MLP neurons of a small language model. Each row is named by its layer, matrix (gate and up: input weights) and neuron, and shows model dimensions 64-159. Each number is 128 + 32 x the weight over its row's rms, rounded and kept within 0 to 255. A neuron's up and down rows have the sign that makes its largest values positive.
Before each neuron's rows, "fires on" lists the tokens most often at its 100 highest values on Wikipedia text that the model never trained on.

fires on: "–1", "–", "-", "–0", "ft"
L2.gate72 [100 142 137 147 119 150  97 146 154 120 104 179 187 136 133 117 156 148 129 123  96 104 115 139  86 167 118 199 138 114 123 148 152 190 104 117 112 170 135 110 175 176 120 114 157 125 177  95 152 120 124 143 125 177 148 130  79 133 148 116  95 152 135 147 181  84 142 133 104 147 136  89 121 114 138 109  98 114 146 187 144 167 156 121 198 139  95 123 131 107 115 132 184 136 169 112]
L2.up72 [ 81 176 153 158 105 106  93 142  55 151 135 149 193  78 138 124 119 134 111 110 121 111 128 131 150 146 102 127 155  96  70  91 135 141 126  89 176 178 110  81 142 158 158  98 150 110  49  89 103 130 135 112 143 139 150 162 182 155 129 111 180 138  80 140 122  82 105  89 124 147 161 114 136  89 176 139  93 134 155 133 159  98 161 142  57 103 109 167 101 119 153 110  94 141  87 114]

fires on: "ity", "t", "ro", " be"
L2.gate219 [174  82 125 128  98 151 156 181 154  89 104 107 144 101 157 131 127  81  66 108  97 165  65 130 128 152  86 113 149 155 102 100 105 155  89 134 158 129 112 121 129 109 183 161  92 218  87  76 200 115 100 190 159 139  98 117 112 125 119 164 136 141 150  65 128 121 148 137 135  86  89 111 162 120 122 129 106 139 149 135 151 162 156 140 129  98  80  99 123 133 114 104 158 166 167 108]
L2.up219 [127 105 112  74 174 140 180 164 153 109 123  89 108 179  92 128 152 116 153  89 112 140  91 127 121 100  28 121 157  79  67  79 124 143  42 166 128 163 128 163  87 129 114 128 123 148 153 185 116  64 127 133  99 172 111 148 150  83 149 134  73 108 152 115 126 148 102 150 123 171 109 128 141  77 148 139 118 116 183 153 161 120 143 138 100 142 126 154 131 144  98  90  74  61 107 146]

fires on: "ri", "ta", "lin"
L2.gate281 [119  77 119 111 141  95 105 127 191 126 127 107 161 102 162 126 142  82 141 125  86 141 187  96 109 150  80 120 148 146 171  80 142  89 132 101 181 169 148  98 106 110 161 120 113 112 126 155 147 168 121 113 147 122 126 163 129 107 179  98 116  96 131  98 179  86 144 109 119 114  86 155 116  86 183  63 102 131  62 141 115  95 112 111 177  68 165 122 171 120 148 196 134 143 160 120]
L2.up281 [154 113 119  85 155 150 146 146 120 158 170 194 173 133 148 192 108 102  99 138 166 162 154  66 131 112 104 146 160 140 131 147 101 118 137 122 139  96 149 173 131 162 177 119 157  89 181 137  66  59 118 143  97 135 103 107 119 147  98 169 134  86 115  90  97 126 111 139  79  83 178 163 132 102 130 156 154  88 123 173  48 186 108 105 114 149 179 113 108 126 116  96 155  94 111 117]

fires on: "w", " w", "br", " st", " gr"
L5.gate236 [171 134 115  96 144  43 134 120  62 139 127 109 122 111 143 153  88 114  83 140 131 142 124 157  94 138  68 161 121 163 137  79 130 174 183 169  89 100 113 108 139 127 119 181 169 153 144 127 116 159  98 130 106 110 153 137 127 102  95 128 169 173 171 156 102 113  89 144  89 137 123 123 107 125  98 141 112  44 132 122  98 123 106 127 165 133 135  85 139 134 132 119 112 136 158 103]
L5.up236 [ 84 104 118 159  98 128 124 116 162  97 134  67 187  61 105 185 156 157  87 105 158  45 121 127 148  99 115 141  82  81  79 159 150 137 128 203  85 158 140  92 127 176 165 124  90 125 138 111 121 122 108 107 120 101 108 130  96 130  80 106 167 139 109 139 105  79 110 121 209 113 150  86 134 165 104 139  98 101 107 137 127 153 175  84  86 209 125 123 126 140 198 123 162 160 167 137]

fires on: "ial", "ular", "tern", "light"
L2.gate311 [145  69 134 187  70 124  69 103 137 132  62 123 127 173 125 123 127 157 134  84 125 118  76 104 118 131 137 130 187 123 114 128 117 102 123 163 130  58 133 117 154 115 115 200 116 178 109 124 178 166 136 168 107  81  85 128 124 118 132  70 118 102 127 145 126 149 101 114 128 123  97 125  89 106  97 110  66 119 110 137  91 130  78 148  88 164 124 135 190  59  99 154 110 144  91  72]
L2.up311 [208 124 174  73 135 134  99 151 152 121 102 128 112 124 126 188 108 140 115 121 117  84 135  67 153 140 132 185 152 150 132  91 149 103 133 107  97 123 146 166 105 106 138 148 101 133 160  92 221 165 142 171 138 189 135 106 101  77 110 123  84 103 138 112 155 150 166 132 136 106 156 110 120 124 133 137 110 111  86 170  80 161 139 123 117 142 179 159 118 124 145  99 143  98 140  80]

fires on: " |", "z", "---|---|---|---|", " c", ":", "ia"
L5.gate48 [ 32  66 168 114  86 128 104 172  78 126 167 102 175 148 156  99 151 109  77 145 118 164  97 119 195 138 117  87  93 137 157 139 163 125  89 148  89 145 175  98 127 123 172 167 110 191 121 102 150 158 128 123  86 113 154 146 186 105 113 132 135 118  94 152 147 145 120 172 139 136 139 113 143 113 131 121 107 143 106 134 170 100 103 191 175 197 153 131 116 134 130  81  56 153 135 142]
L5.up48 [171 131 172  99 107 161  87 155 144 121 196 130 126 129 124 114 117 156 114 118  99 110 113 128 112  95 153  82  99 144 112 147 115 118  93 178 121  92  72 134 128 114 138 120 128 110 188 128 116 115 124  94  77  61 194 167  94 168 131 183 108 127 190 149  86 140 121 186 113 156 142 147 135 123 122 176 123 138 177 125  80 129 102  46 134 170 151 159 100 173 185 118 142 126 130 124]

fires on: "s", "it"
L2.gate9 [138 136 164 118 163  90 128  86 108 116 142 112 147 171 149 113 135 135 143 101 125 121 102 139 124 156 184 117 168  97 140  96  69 153  62 138 163 137  56 163  87 149 122 129 129 213 146 127  99 117 130 160 144  93 101 131  98 155 149 129  85 153 159  97 136 122  50 133 154 150 138 177 149 132 161  63 165 103  96 194 141 168 117 128 165 102 113 113 150 107  95 117 167 128 158  94]
L2.up9 [ 46 143 187 105  85  38 158 132 109 154 146 104 151 146  94 149 114 158 163 131 149 154 101 149 187 123  83 157 124 124  68 147 127  84 115 110 146 109 142 179 125 131 103 153 109 176 123  90 138 133 115 127 120 147  78 176 129 116 144 172 147 194 101 103  84  36 126 176 142 100 133 152 141 171  99 104 102 123  59 149 155 173  89 126 134  84  95  93 120 162 134  79 142 157 106 125]

fires on: "-"
L2.gate99 [127 135 163 138  98 182  71 193 159  69  94 161 108 157 127  89 125 108 124  83 134 125 129 152  80 165 143 138 144 149 121 112 122 107  95 115 139 184 139 139 199  93 124 164 126 185 125 125 151 102 128 165 158 101 155 121 145 103 156 123 122 126 134 146  94 105 146 126 135 141 105  69 119  87 145 118 156  92 166 154 134  89 167 111 153 117 145 138 183 154 129 139 212 120 160 126]
L2.up99 [127 202 128 183 178 130 151  97 108 118 145 154 123 144 135 134 128 183 164 110  94 111 166 153 114 123  95 109 108 177  86 141 134 164 170 108  82 126 159 142 113 115 133 119  99  97 133  70 128  75 168  87 151 148 120 165  81 117 132 185 169 142 123  94  75 117 172  64 146 120 197 133 111 154  79 142 123 120  96  92 148 121 153 109 114  67  82 123 100 163 156  99  93 121 138 145]

fires on: "ide", "ni", "i", "ri"
L2.gate165 [123 167 155 137 217 131 148 162 135 158 132 110 167 203  99 132  69 125 168  99  74 155  99 110 115 195 157 183 135 143  88 116  96 107 135 140 117  96 160 160 143 156 136 162 146  91 121 186 125 172 113 100 102 100 180 163 105 149 186 106 176 124 122 166 181 165 155 119  78  92 158 162 106  87 139 117 116 104 177 139  81 156 115 179  67 108 203 120 138 136  78 115 116 138 122 111]
L2.up165 [136 132 125 111 254 119 135 163 123 170 161 117 179 109 141 173  83 106 141 113 113 133 120 130 114 133 134 187 145  91 108 138 119 103 147 142 138 164 124 159 102 110 190 169 120  82 130 128 123 156 146 126 115 139 154 163  84 123 180 134 154 120  91 144 163 115 139 130 107 120  87 160 127  63 144 151 122 150 152 121  99 152 155 166  79 145 166 170  50 165 106 124 159  77  53 113]

fires on: "s", "al", "1", "2", "ed", "S"
L4.gate121 [109 157  77 133 159  96 122 162 143  97 222 108  57 112 117 135 142 152 138 179 117 173 167 170 135 147 143 172 132 147 117 139  69 105 162 154 104 136 127 129 116 115  90 125 109 139 109  79 118  45 143 104 122 161 127 141  49 121 136 126 129 111 100  82 179  62 126 122 133  87 112 130 127 175  64 138 173 154 118  83  84  78 121  81 128 114  92  76  73 124 117 192 115 108 166 117]
L4.up121 [104  97 137 115 137 172 129 132 144 119 107  79  92 115 128 128 108 120 122 142 139 121 126 114  83 159 127 128 119 125  96  91 161 120 117  97 117 110  83 101 115 120  92 120  91 115 152 119  72 141 178 103 104 162 140 150 169 160 175 149 151 115  95 163 172 128 121  97 197  93 171  87  68 145 166 150  83 114 139 135  54  82 127 130 178 140 131 148  92 160  85 112  59 190 177 146]

fires on: " St", "t", "w", "r", " st", "c"
L5.gate302 [203 155 107 125  47 104 121 155 114 103 143 120 157 101 135 118  75 103 141 102  91 180 168 121 102  85 152 115 111 105 121 149 132 152 110 111 145 166 105 135 105 153 103 113 161  77 103  98 121  79 123  79 156 112 132 149 105 155 151 159 177  87 189  95  91  99 139 157  97  96 130 175 176 154 134 171 106 133 136 163  73 116  64 105 132 142 115 156 156 132 117 106  67  91  93 117]
L5.up302 [138  96 124 158 125 149 123 122 131 144 122  94 164  85 106 111  71  74 127 137 153 116 122 151 135  94 170 140  99 133 109 109 124 141 105 174 134 115 208 149 103 100 131  80 127 138 157 125 165 124 100 158  99 126 106  91 108 166 128  88 120 105 127 158 179  96 118 126 135 130 176 167 170 100 117 177 116 120  87 142 110 116 156  89 138 207 105 160 120 208 131 105  77 164 148 170]

fires on: "if", " he", "iv", "up", "ud"
L2.gate95 [140 188 140 146 128 190 137 126 144 136  37 121 117 166 138 155 139 135 118  85 113 178  95 150  66 119  80 115 113 118 139 112 146  92 123 116 120 110 145 192 123 112 116 111 198  79 128 122 160  82  93  98 165 157 169 158  96  99 163 175 132 126 125 155 114 150 155  82 151 107 148 105  88 162 141  53 122 163 121  81 106 145 171 109 158 120 106 157 174 105 134 129 172 166 133 114]
L2.up95 [108 186 118 114 164 152  96 141 143 150 100 109  95 155 128 115 149 100 140  76 106 179 109 190 134  97 101  92 123  79 122 108 139 118 114 107 155 150 129 136 160  90 137  70 201  81 173 116 141 122 106 116 142 109 171 128 119 118 147 146 145  83 106 124 151 153 120  60 140  87 189 133  88 125 117  30 134 161  94 120  85 121 139 113 124  83  91 109 160 176 137 168 181 167  90 125]

fires on: "-", " \""
L4.gate8 [191 122 166  96 108 171 137 125 127 128 125 109  89 148 144  91 138 142 119 114  79  99 140 152 129 162 146 134 178 116 145 127 184 109 155 130 126 138 131 155 209 190 109 177 133 116  44 114 125 148 143 190 131 145 140 125 132  88  81 105 186 141 184 105 105 151 105 154 151  94  68  93  86  27 127 157 122  96 169 120  98 135  81 154 105 134 110 161  93 115  97 140 105 139 142 133]
L4.up8 [185 166 169 108 150 161 141  91 146 151 103 121 104 204 115  44 132 157 124 121  82 120 117 168 101 146 117 104  48 118 141  90 107 159  63 123 123  91 124 129 172 128 132 126 139  91  86 162 144 122 183 139 125 177 106 158  98 138 139 128 105 190 156  70 143 151 121 132 134 102  91  91 131  89 153 129 123 139 113 130 131 159 121 163  92 132  73 147  73 133 115 120  44  99  84  52]

fires on: " American", "1", "per", " Island", " British", " International"
L5.gate258 [ 92 173 113 131  94 155 187 146  74  87 162 135 130 132  79 130 139 118 127 118  66  85 104 137 147 114 177 138 165 104  85 170 137 105 127 141 131 181 152 141 101 116 100 169  94  84 104 136 120 166 155  89 170 143 132 132 157 116 125 163 116 108 163 158 129  81 136  76 172 161 197 147 122 163  23  88 158  99 111  96  68 145 119 140  91 120 144 179 163 151 111 115 102 141 169 145]
L5.up258 [152 144 166 120  75 102 115 170 101 126 124 101 121 120 137 212  69 119 112 104 138 168 130  82 169 159 118 100 178 179 121  60 144  95 126 151 148 117 106 146 119  62 125 158 144  88  94 122  84 125 154  88 155 155 160 127 102  95 127 107  92 147  71 200  97 150 132 104 135  64 173 137 100 163 136 184 115 117 139 104 116  88  45 184  97  99 158 148 119 116 139  68 109 168 156 116]

fires on: " |", " se", " and"
L4.gate222 [120 128 167 216 159  81 134  71  82 177 126  85 175 148 151 125 164 146 121 125 138 123 166 177  98  96 168 189  78 142  60 162 143 136 102 105 113 159 115 177 139 131 125 140 107 188 149 166 107 107  97 114 167 146 142 138 203 172 155 131 184 159 125  56 164 126 168 124 116 130 129 145  88 103 137 134 108  81 135 132 108 130 107 154 141  80 102 147 131 153 113 132  58 113 119 119]
L4.up222 [107 142 159 162 104 119 208  87 103 176 103 140 139 166  81  77 142 159 100 138  72  69 113 134 114  83 177 139 104  88 114 112 154 121 133 109 114 107 132 150 135 155 131 128 108 116 131 172  65 162 118 126 117 210 129 122 151 149 192 140 172 117 140 136 179 138 198 100 135  93 186 192 138  90 143 112 130 114 122 155  80 196  93 146 123 154 156 139 123 154 149 121  56 101  47 121]

fires on: " B", "-", " K", " G", " Jo", " El"
L4.gate109 [159 130 137 114  98  82 135  96  39 132 159 123 112 194 103 152 127 150 133 141 154 118 136 121 109 136  71 129 152 100  82 105  96 108 148 121 125 154 126 109 139 103  73 144 136 109 163 119 132 145 183  37 116  78  40  89 121  81 135  93 110 136 129 122  90  80 112 120 144 169 118 150 144  67  91  97 145 130 137 133 162 108  98 176  90 137 155 142  81  65 125 127 117 138  88 139]
L4.up109 [156 122 101 140 121 135 115 218 119 161 109 116  81 158  70 109 136 111  96 176  99 142 154  68  97 202 124 137 103 121  78 140 131 107 147 131  93 154 151 123 161 115 130  97 194 106 139 159  66  74 152 124 188 171 125 160 117 121 132 107 115 152 111 150 136 110 149 143 167 106  55 159 184  74  91 157  91 133 130 204 121  66 105 180 142 116 128 149 126 143  94 148  96  72  43 145]

fires on: "°", " Lo", "′", "″"
L2.gate373 [155 148  76 188 103 162 118 128 142  87 150 170  61  94  69 133 121  99 138 155 146 123 193 162 109 132 123 117  52  98 103 133 113 139 107 138 146  59 129 160 104 130  95 141 167 168 162 149 122 120 116 164  96 107  84 117 102 111 102 116  96 117 151 112 161 135  85 104  93 135 196 161 108 100  83 107 177 145 121 136  77 129 128  90 111 161 120 108 130 100 109 202  91 141 129 122]
L2.up373 [157 121 141 115 124 112 154 106  72  35 140 109 198  24 141 148 139 184 102 181 153 104 134  84 106 109 117 166 148 157  73 169 123 189 127 114 171 105 176  76 103 112  58 102  97 141 169 138 159 128 147 179 120 158 109  99 155 122 132  98 127 106  88  46 122  87 115 160 127 168  80 114 129 181 125 109 148 150 137 118  93  89  78 169 157  96 109 156 134 101 110  85  96 144 123  81]

fires on: "),", " =", " became", ",", " was", " is"
L5.gate425 [ 89  86 148 146 102 155 141 150 128 105 101 133 145 146 125 109  81 129  56 102 185 120 144 133 150 109  86 208 148  99  99 114 115 151 122 128 149 112  70  85  88 157 130 129 144 151 170 110 140  92 161 178 116 158  82 103  98 132 151  85 171  98  91 171 102 114 167 137  96 123 124 133 126 139 138  90 124 134 160 161  62 147  83 151 129 102 140  94 106 118  93  75 152 109 237 103]
L5.up425 [107 156 106 101 147 109  84 134 123 150 125  87 156 149  86 106 130 192 173  96 137  97 154 164 188 111  72 131 112 140 155 148 116 166 163 136 125 123 126  79 129 100 134 167 135  98  74  72 150 178  45 108 122 169 178  89 176 124 157 153 148  91 129 119  96 124 118  74 123 159 180 128 136 126 127  95 156 165  78  88 102 150 147 124  76 120  86 126 147 155 163  92 119 135 159 123]

fires on: "s", "ac", "ities", "ity", "lic"
L2.gate364 [131 150 148 185 101  84  77 121 159 184 144 134 151 180 126 168  67 123 153 159 144  48 105 114  76 141 118 101 124 110  95 161 107 109  94 150 104 107 182 130  96 108 140 185 132 135 109 122 110 100  64 126 154 185  74  77 161 161 146 133 152 130 131 106 176 110 108 110 181 129 119 135 110  92 148 152  76  78 190 155 135 133  45 122 140 129 100 120 123 156  82 193 129  81 175 145]
L2.up364 [ 74  73 134 176 142 107 106 157 106 138 113  88 148 187  81  96 126 155 122 161 163 131  73  80 158 102 144 166 127 119 101 114 144 112 123 166 145 100 121 160 155  93  93 151 147 125 138 107  93 101  64 104 142 115  68 129 154 114 131 152 172 122 124 220  95 133 138 110 152 115 116 153  93 119  59 107 107 162 129 202  84 160 110 162 121 165 101 105 110 186 131 157 110  88 131 114]

fires on: " \"", "“"
L5.gate439 [111 116  78 143 141 115 166 122 172 111 142 157 141 153 124 153 121 123 131 105 100 100 137 137 110  75 134 129 165 109  80  43 131  81 154 121 125 115  98 142 102 147 100 111 103 117 221 104 100 174 140 148  95 183 152 122 128  96 104 119 165 174 125 140 144 171 151 105 203 110 110 152  80 113 193 127  90 106 129 165 146 131 125 134 106  96 128 164  85   9 123 152 125 118 142  97]
L5.up439 [113 208 116  72 112 111 138 118 154 154 164 187 144 140 125 178  87  92  56 145 137 129 152 140 113 103  88 145 122 196 130 127 137  66 113 128  80  88 162 130 124 163 117 107 112 125  77 179 180 153 157 137 118 124 167 164 122 146 111 108 139 109 143 130 159  77 142 136 163 106 120 120  92 114 175 147 122  81 126 146 136 104 109 129 127 171 115 223 126  86 119 121 125 140  88  96]

fires on: " in", " from", "),", ")", " ="
L4.gate197 [141  98 137 131 155 150 145 158 112 127 159 179 138 136 127 142 124 142 145 105 133 142 130 190  96 131  84 128 203 100  96  79  91 152 138 113 186 130 130  90  97 120  91 138  98 142 117 119 173 142  81 166 132 156  82  61 113  89  90 135 196  96 112 155 149 158 170 169 117 133 113 152 146 150 161 132  87 151 111 125 151 108  61  94 150 180 185 121 108  50 165 111  98 146  97 108]
L4.up197 [103 173 101 132 129 151 157 208 151  70 144 144 115  45 100 112 105  91 145 166 111  97 128 146 151 139 105 131 126 100 104 105 112 156 197  72  97 140 124 127 131 130 112 196 144 116 112 118 135 157 121  70 166  83 164 178 126  82 159 139 147 123 137 152 117 129 116 118 103  95 164 123 163 109 120 126  68 105 139  92 127 143  54 147 129 188 151 109 100 124 169 108 137 169 164 101]

fires on: "h", "i", "al", "e", ",", "g"
L2.gate251 [178 108 171 196 118  98  89 138  99 143 176 108 137  78 153 111 167 183 146 108  69 119 133 123 155 122  89 112 187 179 121 151 106 133 130 136 143  87 137  81 105 118 138 144  36 114 120 153 136 105  87 158 133  88 162 145 181  60 182 126 141  92 163 113 110 125 121 111  90 114 136 140 132 133 124 185 145 136 120 144  80 133  92 158 115 203 158  37  66 132 118 168 101 150 120 122]
L2.up251 [157 111 137 124 130  45 146 131 123 129 155 162 200 117 114 124 148 171 110  91 100 208 124 173 167 135 113 112 101 115  53 179 117 165 104 101 139 173 139 114 135 103 105 169 138 119 125 129 128 147  84 175  97 115 150 127 125 119 105   5 167 160 121 129 122 126  85 105 117 174 135 222 146 105 160 179 174 128 105  80  84 143 129 137 152 154  56 129 101 117  91  85 105 100 135 110]

fires on: "C", "-", "2"
L4.gate139 [119 123 145 132 107 117 104  87 118  96  57 127 151  89 168 134  98 139 133 151  95 160 121 133  96 206 108 142 113 124 108  96 117 138 152 141 104  92 111 119 105  90 154 151 159  81 109  91 150  75 128 173 136 149  99  88 140 200 128 129 156  60 167  66 107 126  66 103 112 124 181 126 149 162 116 127 169 155 138 127 117 102 125 114  94  98  59 152  86  67  89  62  88 122 141 140]
L4.up139 [109  97  99 164 141 153 111 168 136 124 160 121 131 161 149  58 153 104 116 109 125 150 151 136 127 201 210 124 166 148  85 138 117 116 127 136 129 153 126 121 153 116 146 117 127 126 154  62  59 144  77 118 156 177 147  94 132 106 115 164  96 156 158 157 153 155 166 142 161 145 112 103  50 110 175  90  54  62 138 144 144 126 123 149 111 125 142 115  77  98 164 133  84 124  76 201]

fires on: "wa", " Ha", " Wa"
L2.gate171 [166 139 149 124 103 111 110 185 188 123 126 131 124  77  92 150 136 165  45 119 119  93 121 120 112 120 158 107 135 143 132  73 132 157 117 117 120 107 134 104 109  83 155 105 172 117 112 141  45 121 135 171 163  41 132 105 146 108 177 123 158  95 194 105 172 138 114 128 148  94  99  69 137 176 159 146  79 105 169  91 125 133  93 140 163 103 177 140 129 155 154  63 146 132 119  91]
L2.up171 [ 89 138 141 148 136 127  78 199 145  87 116 109 130  92 105  91 194 159  92 124 147 106  78 124  94 167 104 108 117 185 138 121 134 185  97  97 117  98 156 127  45 123 136 146 175 169 164  62 106 126 125 177 211  44 167 150 111 129 131 182 121 132 122  83 160 117 129 146 124 126 171  85 123 125  63 105 139 158 116 118 144 156 111 139 126 130 136 135 141 124  67  89 140 119 119 170]

fires on: " |", "va", "ar", "al", "mi"
L4.gate215 [195 104 154 126 105 142 155  63 120 164 110 116 161 191 201  86 113 129 129  85 155 121 117 159 113 117 144 156 136 153 114  94 136 113  83 105 176 119  98 155 103  89 129 102 166 123 133 176 119  71 156 141 102 199 109 198 198 159 149 141 163 102 132  99 153 175 136 125  57 151 115 142 102 132 114 127 148 127 130  93 183 156 109 173 185  99  99 129 112 127 123  83 131 122  89 120]
L4.up215 [111  73 175 100  87 165  80 118  97 140 135 204 137 135 150 146 145 130 147 113 142 133 150 200 141 164 131 165 101  72  75  97 109 114 105 111  87 134 120 106  95 176  67 130 124 111  99 143  89 151  98  88 156 112 115 131 135 113 189  86 162 109 121 137 105 235 122  96  92 183 116 117 108  97 153 109 126 134 117 134 158 128 138 126 124 164 164  93  84 146 125 123 127  80 146 129]

fires on: "ter", "′", "rom", "ial", "_{"
L5.gate4 [126 242  87 206 153 144 150 105  57 160 131 119 192  91 132 156 151 165 118 127 150 110 138 127 178 120  98 125 127  87 110 129 142 101 125 103  89  80 159 131 125 116 113 121 155  97 118  99 106 127 135 159 102 142 105 157 138 117  77 157 144  91 125 122 197 137 133 171 103 119 107 157  86 153 130 124 124 111 157 152 139 126 119 109  69 158 138 188 162 141 159 113 107 175  81  83]
L5.up4 [157 127 172 136 117 226 131 131  81 148 192 140 128  72 166 167 141 133 157 131 119 142 162 151 120 148 156 128 137  82 138 199 132 104 112 120 110 150 143 144 146  67 100 122 154 170 173 113  86 170 135 158 105 113 164 122  51 110 162 117 106 150 199  88 221 145  77 133 149 130  76 134 125  80 120 132 148 151  73 161 121 124 129 128  79 163 120 175 101 142 132 132 173 130 123 173]

fires on: " other", "s", "y", "e", "ve"
L2.gate300 [117 104 125 145 107 107 145 124 173 109 146 120 180 126  88  76 104 165 159 164 144 129 109 123 119 162 131 116  69 107 125 135 168 120 128 112  98 175 113  90  67 135 179 109 106 152  97 168  77 108 110 106 213  77 191 171 118 133 168 147 117 148 126  91 156 124 109 172 152  95 140 135 135 123 118 142 110 116 117 154 108 122  87  70  85 142  57 101 150  89 142  77 128 152  52 174]
L2.up300 [140 105 132 163 177  95 100  97 108  83 136  96 173 155 110  80 146 134 165 138 124 129 109 229 104 198 107  59 141  89 124 122 116 150 151 134 166 161 152  97 151 172 108 107 143 149  77 133 121 116 106 109 187 130 159 154  49 102  88 141 105 164 110 143 130 144 111 102 110 121 147 164 150  96 146 140 141 122 124 147 107 114 103 126 132  96  96  86 175  86 169  88  71 105 117 103]

fires on: "°", ")", "″", ")."
L2.gate284 [ 65  70 137 173 118 170 126 138 131  89 155 129  60  74 130  95 135 144 173 150 165 176 152 121 129  84 176 123 154 120 138 174  76 103 123 137 154  77 112 135 139 174 100  96 178 127 170 126 144  87 145 135 121 119 129  95 121 104 184 128 159 155 127 115 159 158 111 119  76  69 131 133 126 134 155 126 174 115 124 148 112  87  97 129 104  89 107 101  81 101 134 123 105  95 196  36]
L2.up284 [107  57 141 177 112 144 140 130 130  77 173 127  85  73  93  82 130 134 144 142 154 161 129 127 111  78 159 110 126 106 148 129 110 110 101 173 153  87  87 129 135 195  99  91 167 112 149  96 140  71 144 142 103 126 118 102 156  77 218 135 157 129 115 112 150 152 112 108  85  90 155 129 147 130 161 109 159 135 156 146  94  89  64 141 146 160 121  79  82  75  74 150 136 134 120  64]

fires on: "ard", "one", "ine", "c"
L2.gate340 [128 140 152 118 113 163 104 125 199 115 106  86 134  95 107  90 158 128  81 134 142 120 112 190 158 135 133 162  92 139  45  85 110 143 100 132 141 147  86 132  81  84 150 119 179 164 169 126 152 147 182 112 130 101  85 139 130  88 162 116 109 122 140 101 119 129 139  99 120 156 159 102  93 147  98  20 129 103 168 147 143 116  69 170 113  97 111  82 131 107 158  92 160 147 196 154]
L2.up340 [129 118 136 139 142 160 117 145 220 113 117  72 126  71 119 109  98 138 104 160 155 155 141 159 141 146 154 119  87 199 114 100 125 142 110  66  84 128 108 134  91  91 192 128 114 145 145 102 161 147 185 135 136 120  92 141 135  97 134 176  76 138 163  97 116 124 137 114 130 184 149 124  93 136 115  73 125 126 143 126 157 113  61 144  95 146  93 120 133 152 138 118 143 157 172 117]

fires on: " C", ";", "b", " N", "da", " A"
L4.gate413 [139 175 155 113 142 236 153 115 138 158 125  99  86 116 106  97 116 105  98  85 145 100 101 115  77 132 124 117  68 127 123 167 135  68 205  88  70 138 183 140 139 154  97  81  72  78 127 160 159 111 109 104 109 132 111 155 149 155 106 167 126  91 105 123 162  97 124 143 148 210 126 152 144 164 178 198  78 107 155 159 123 153 114 159 128  99 104 167 130  74  96 148 178 187 154 107]
L4.up413 [103 148 111 156 130 163 192 143 142 204 159 138 118  71 125 132 125 142 111 116 167  85 116 152 119 175 131 100  81 146 161 141 145 121 177 111 112 111 165 154 159 177 142 132  94 140 126 126 117 149 121 107  82 139 109 135 200 141  87 145 114 137 130 185 171 136 162 152 171 121 154 168 148 167 145 140 156  94 155 153 186 182  64 172  86 141 114  88 157 111  57 126 138 150 160  49]

fires on: " c", " C"
L2.gate310 [139 102 148  78 112 165 121 108  93 129 157  42 170 114 132 202  74 123  99  77 160 109 124 152 125 102 160 118 129 159 107 146 169 147 106  86 110 128 166 192 118 154 134 109 109 115 138 123  86 135 164 163 108 111 106 197 153 117  98 115 114 138  76 213 103  58 149 156 104 141 134 174 173 127 124 192 187  48 101 127 175  98 111 143 126 157  84 162  96 136 148  65 132 151 104  90]
L2.up310 [ 90  93 143  77 103 204  94 105  96 156 158 106 162  80 131 202  63 131  59  83 130 140 107 145 138  93 194 105  93 145 147 140 179 187 122 154 117 158 164 126 156 135 162 141 109 136 173 109 103  78 142 149 123  97 151 126 110 142 108 114 110 107  93 189 102  73 133 109 107 156 179 162 108 145 109 156 133  38 113 141 113  64  74 128 172 132 125 152  99  92 105 116 122 109 168  67]

fires on: "land", "son", "ers", "der", ")", "ney"
L5.gate234 [164  94 127 102 145 104 168 122  57 118 142 152  96 138 125 172 170 130 169 151 102  76 129 114 122 144 156 150 147 118 122 149 134 184 115 166 132 128  44 101 105 120 108 141  99 145  90 103  82 148 128  63 132 139 113 163 190 181 152 179 106 150 168 151 156 211 112 100  95 150  97 128 151 154 125  75 121 156 115 114 112 149 179 186 131 132 133 103 199 156 113 205 135 135 140  87]
L5.up234 [190 114 127 152 124 144 160  84  72 123 164  83 144 144 160 105 162 120  82  92 198 150 114 131  95 113 145 168  94 125 119 196  91 116 139 111 156 210 136 144 149 193 141 149 155 128  91 148 123 175 177  78  97 118 118 196  69  96 152 120 136 142  97 152 159  95 159 122 152 151 150 105 140 103 100 109 105 134  88  68 127 123 123 115 100 148 106 109 137 136 148  98 150 166 142 101]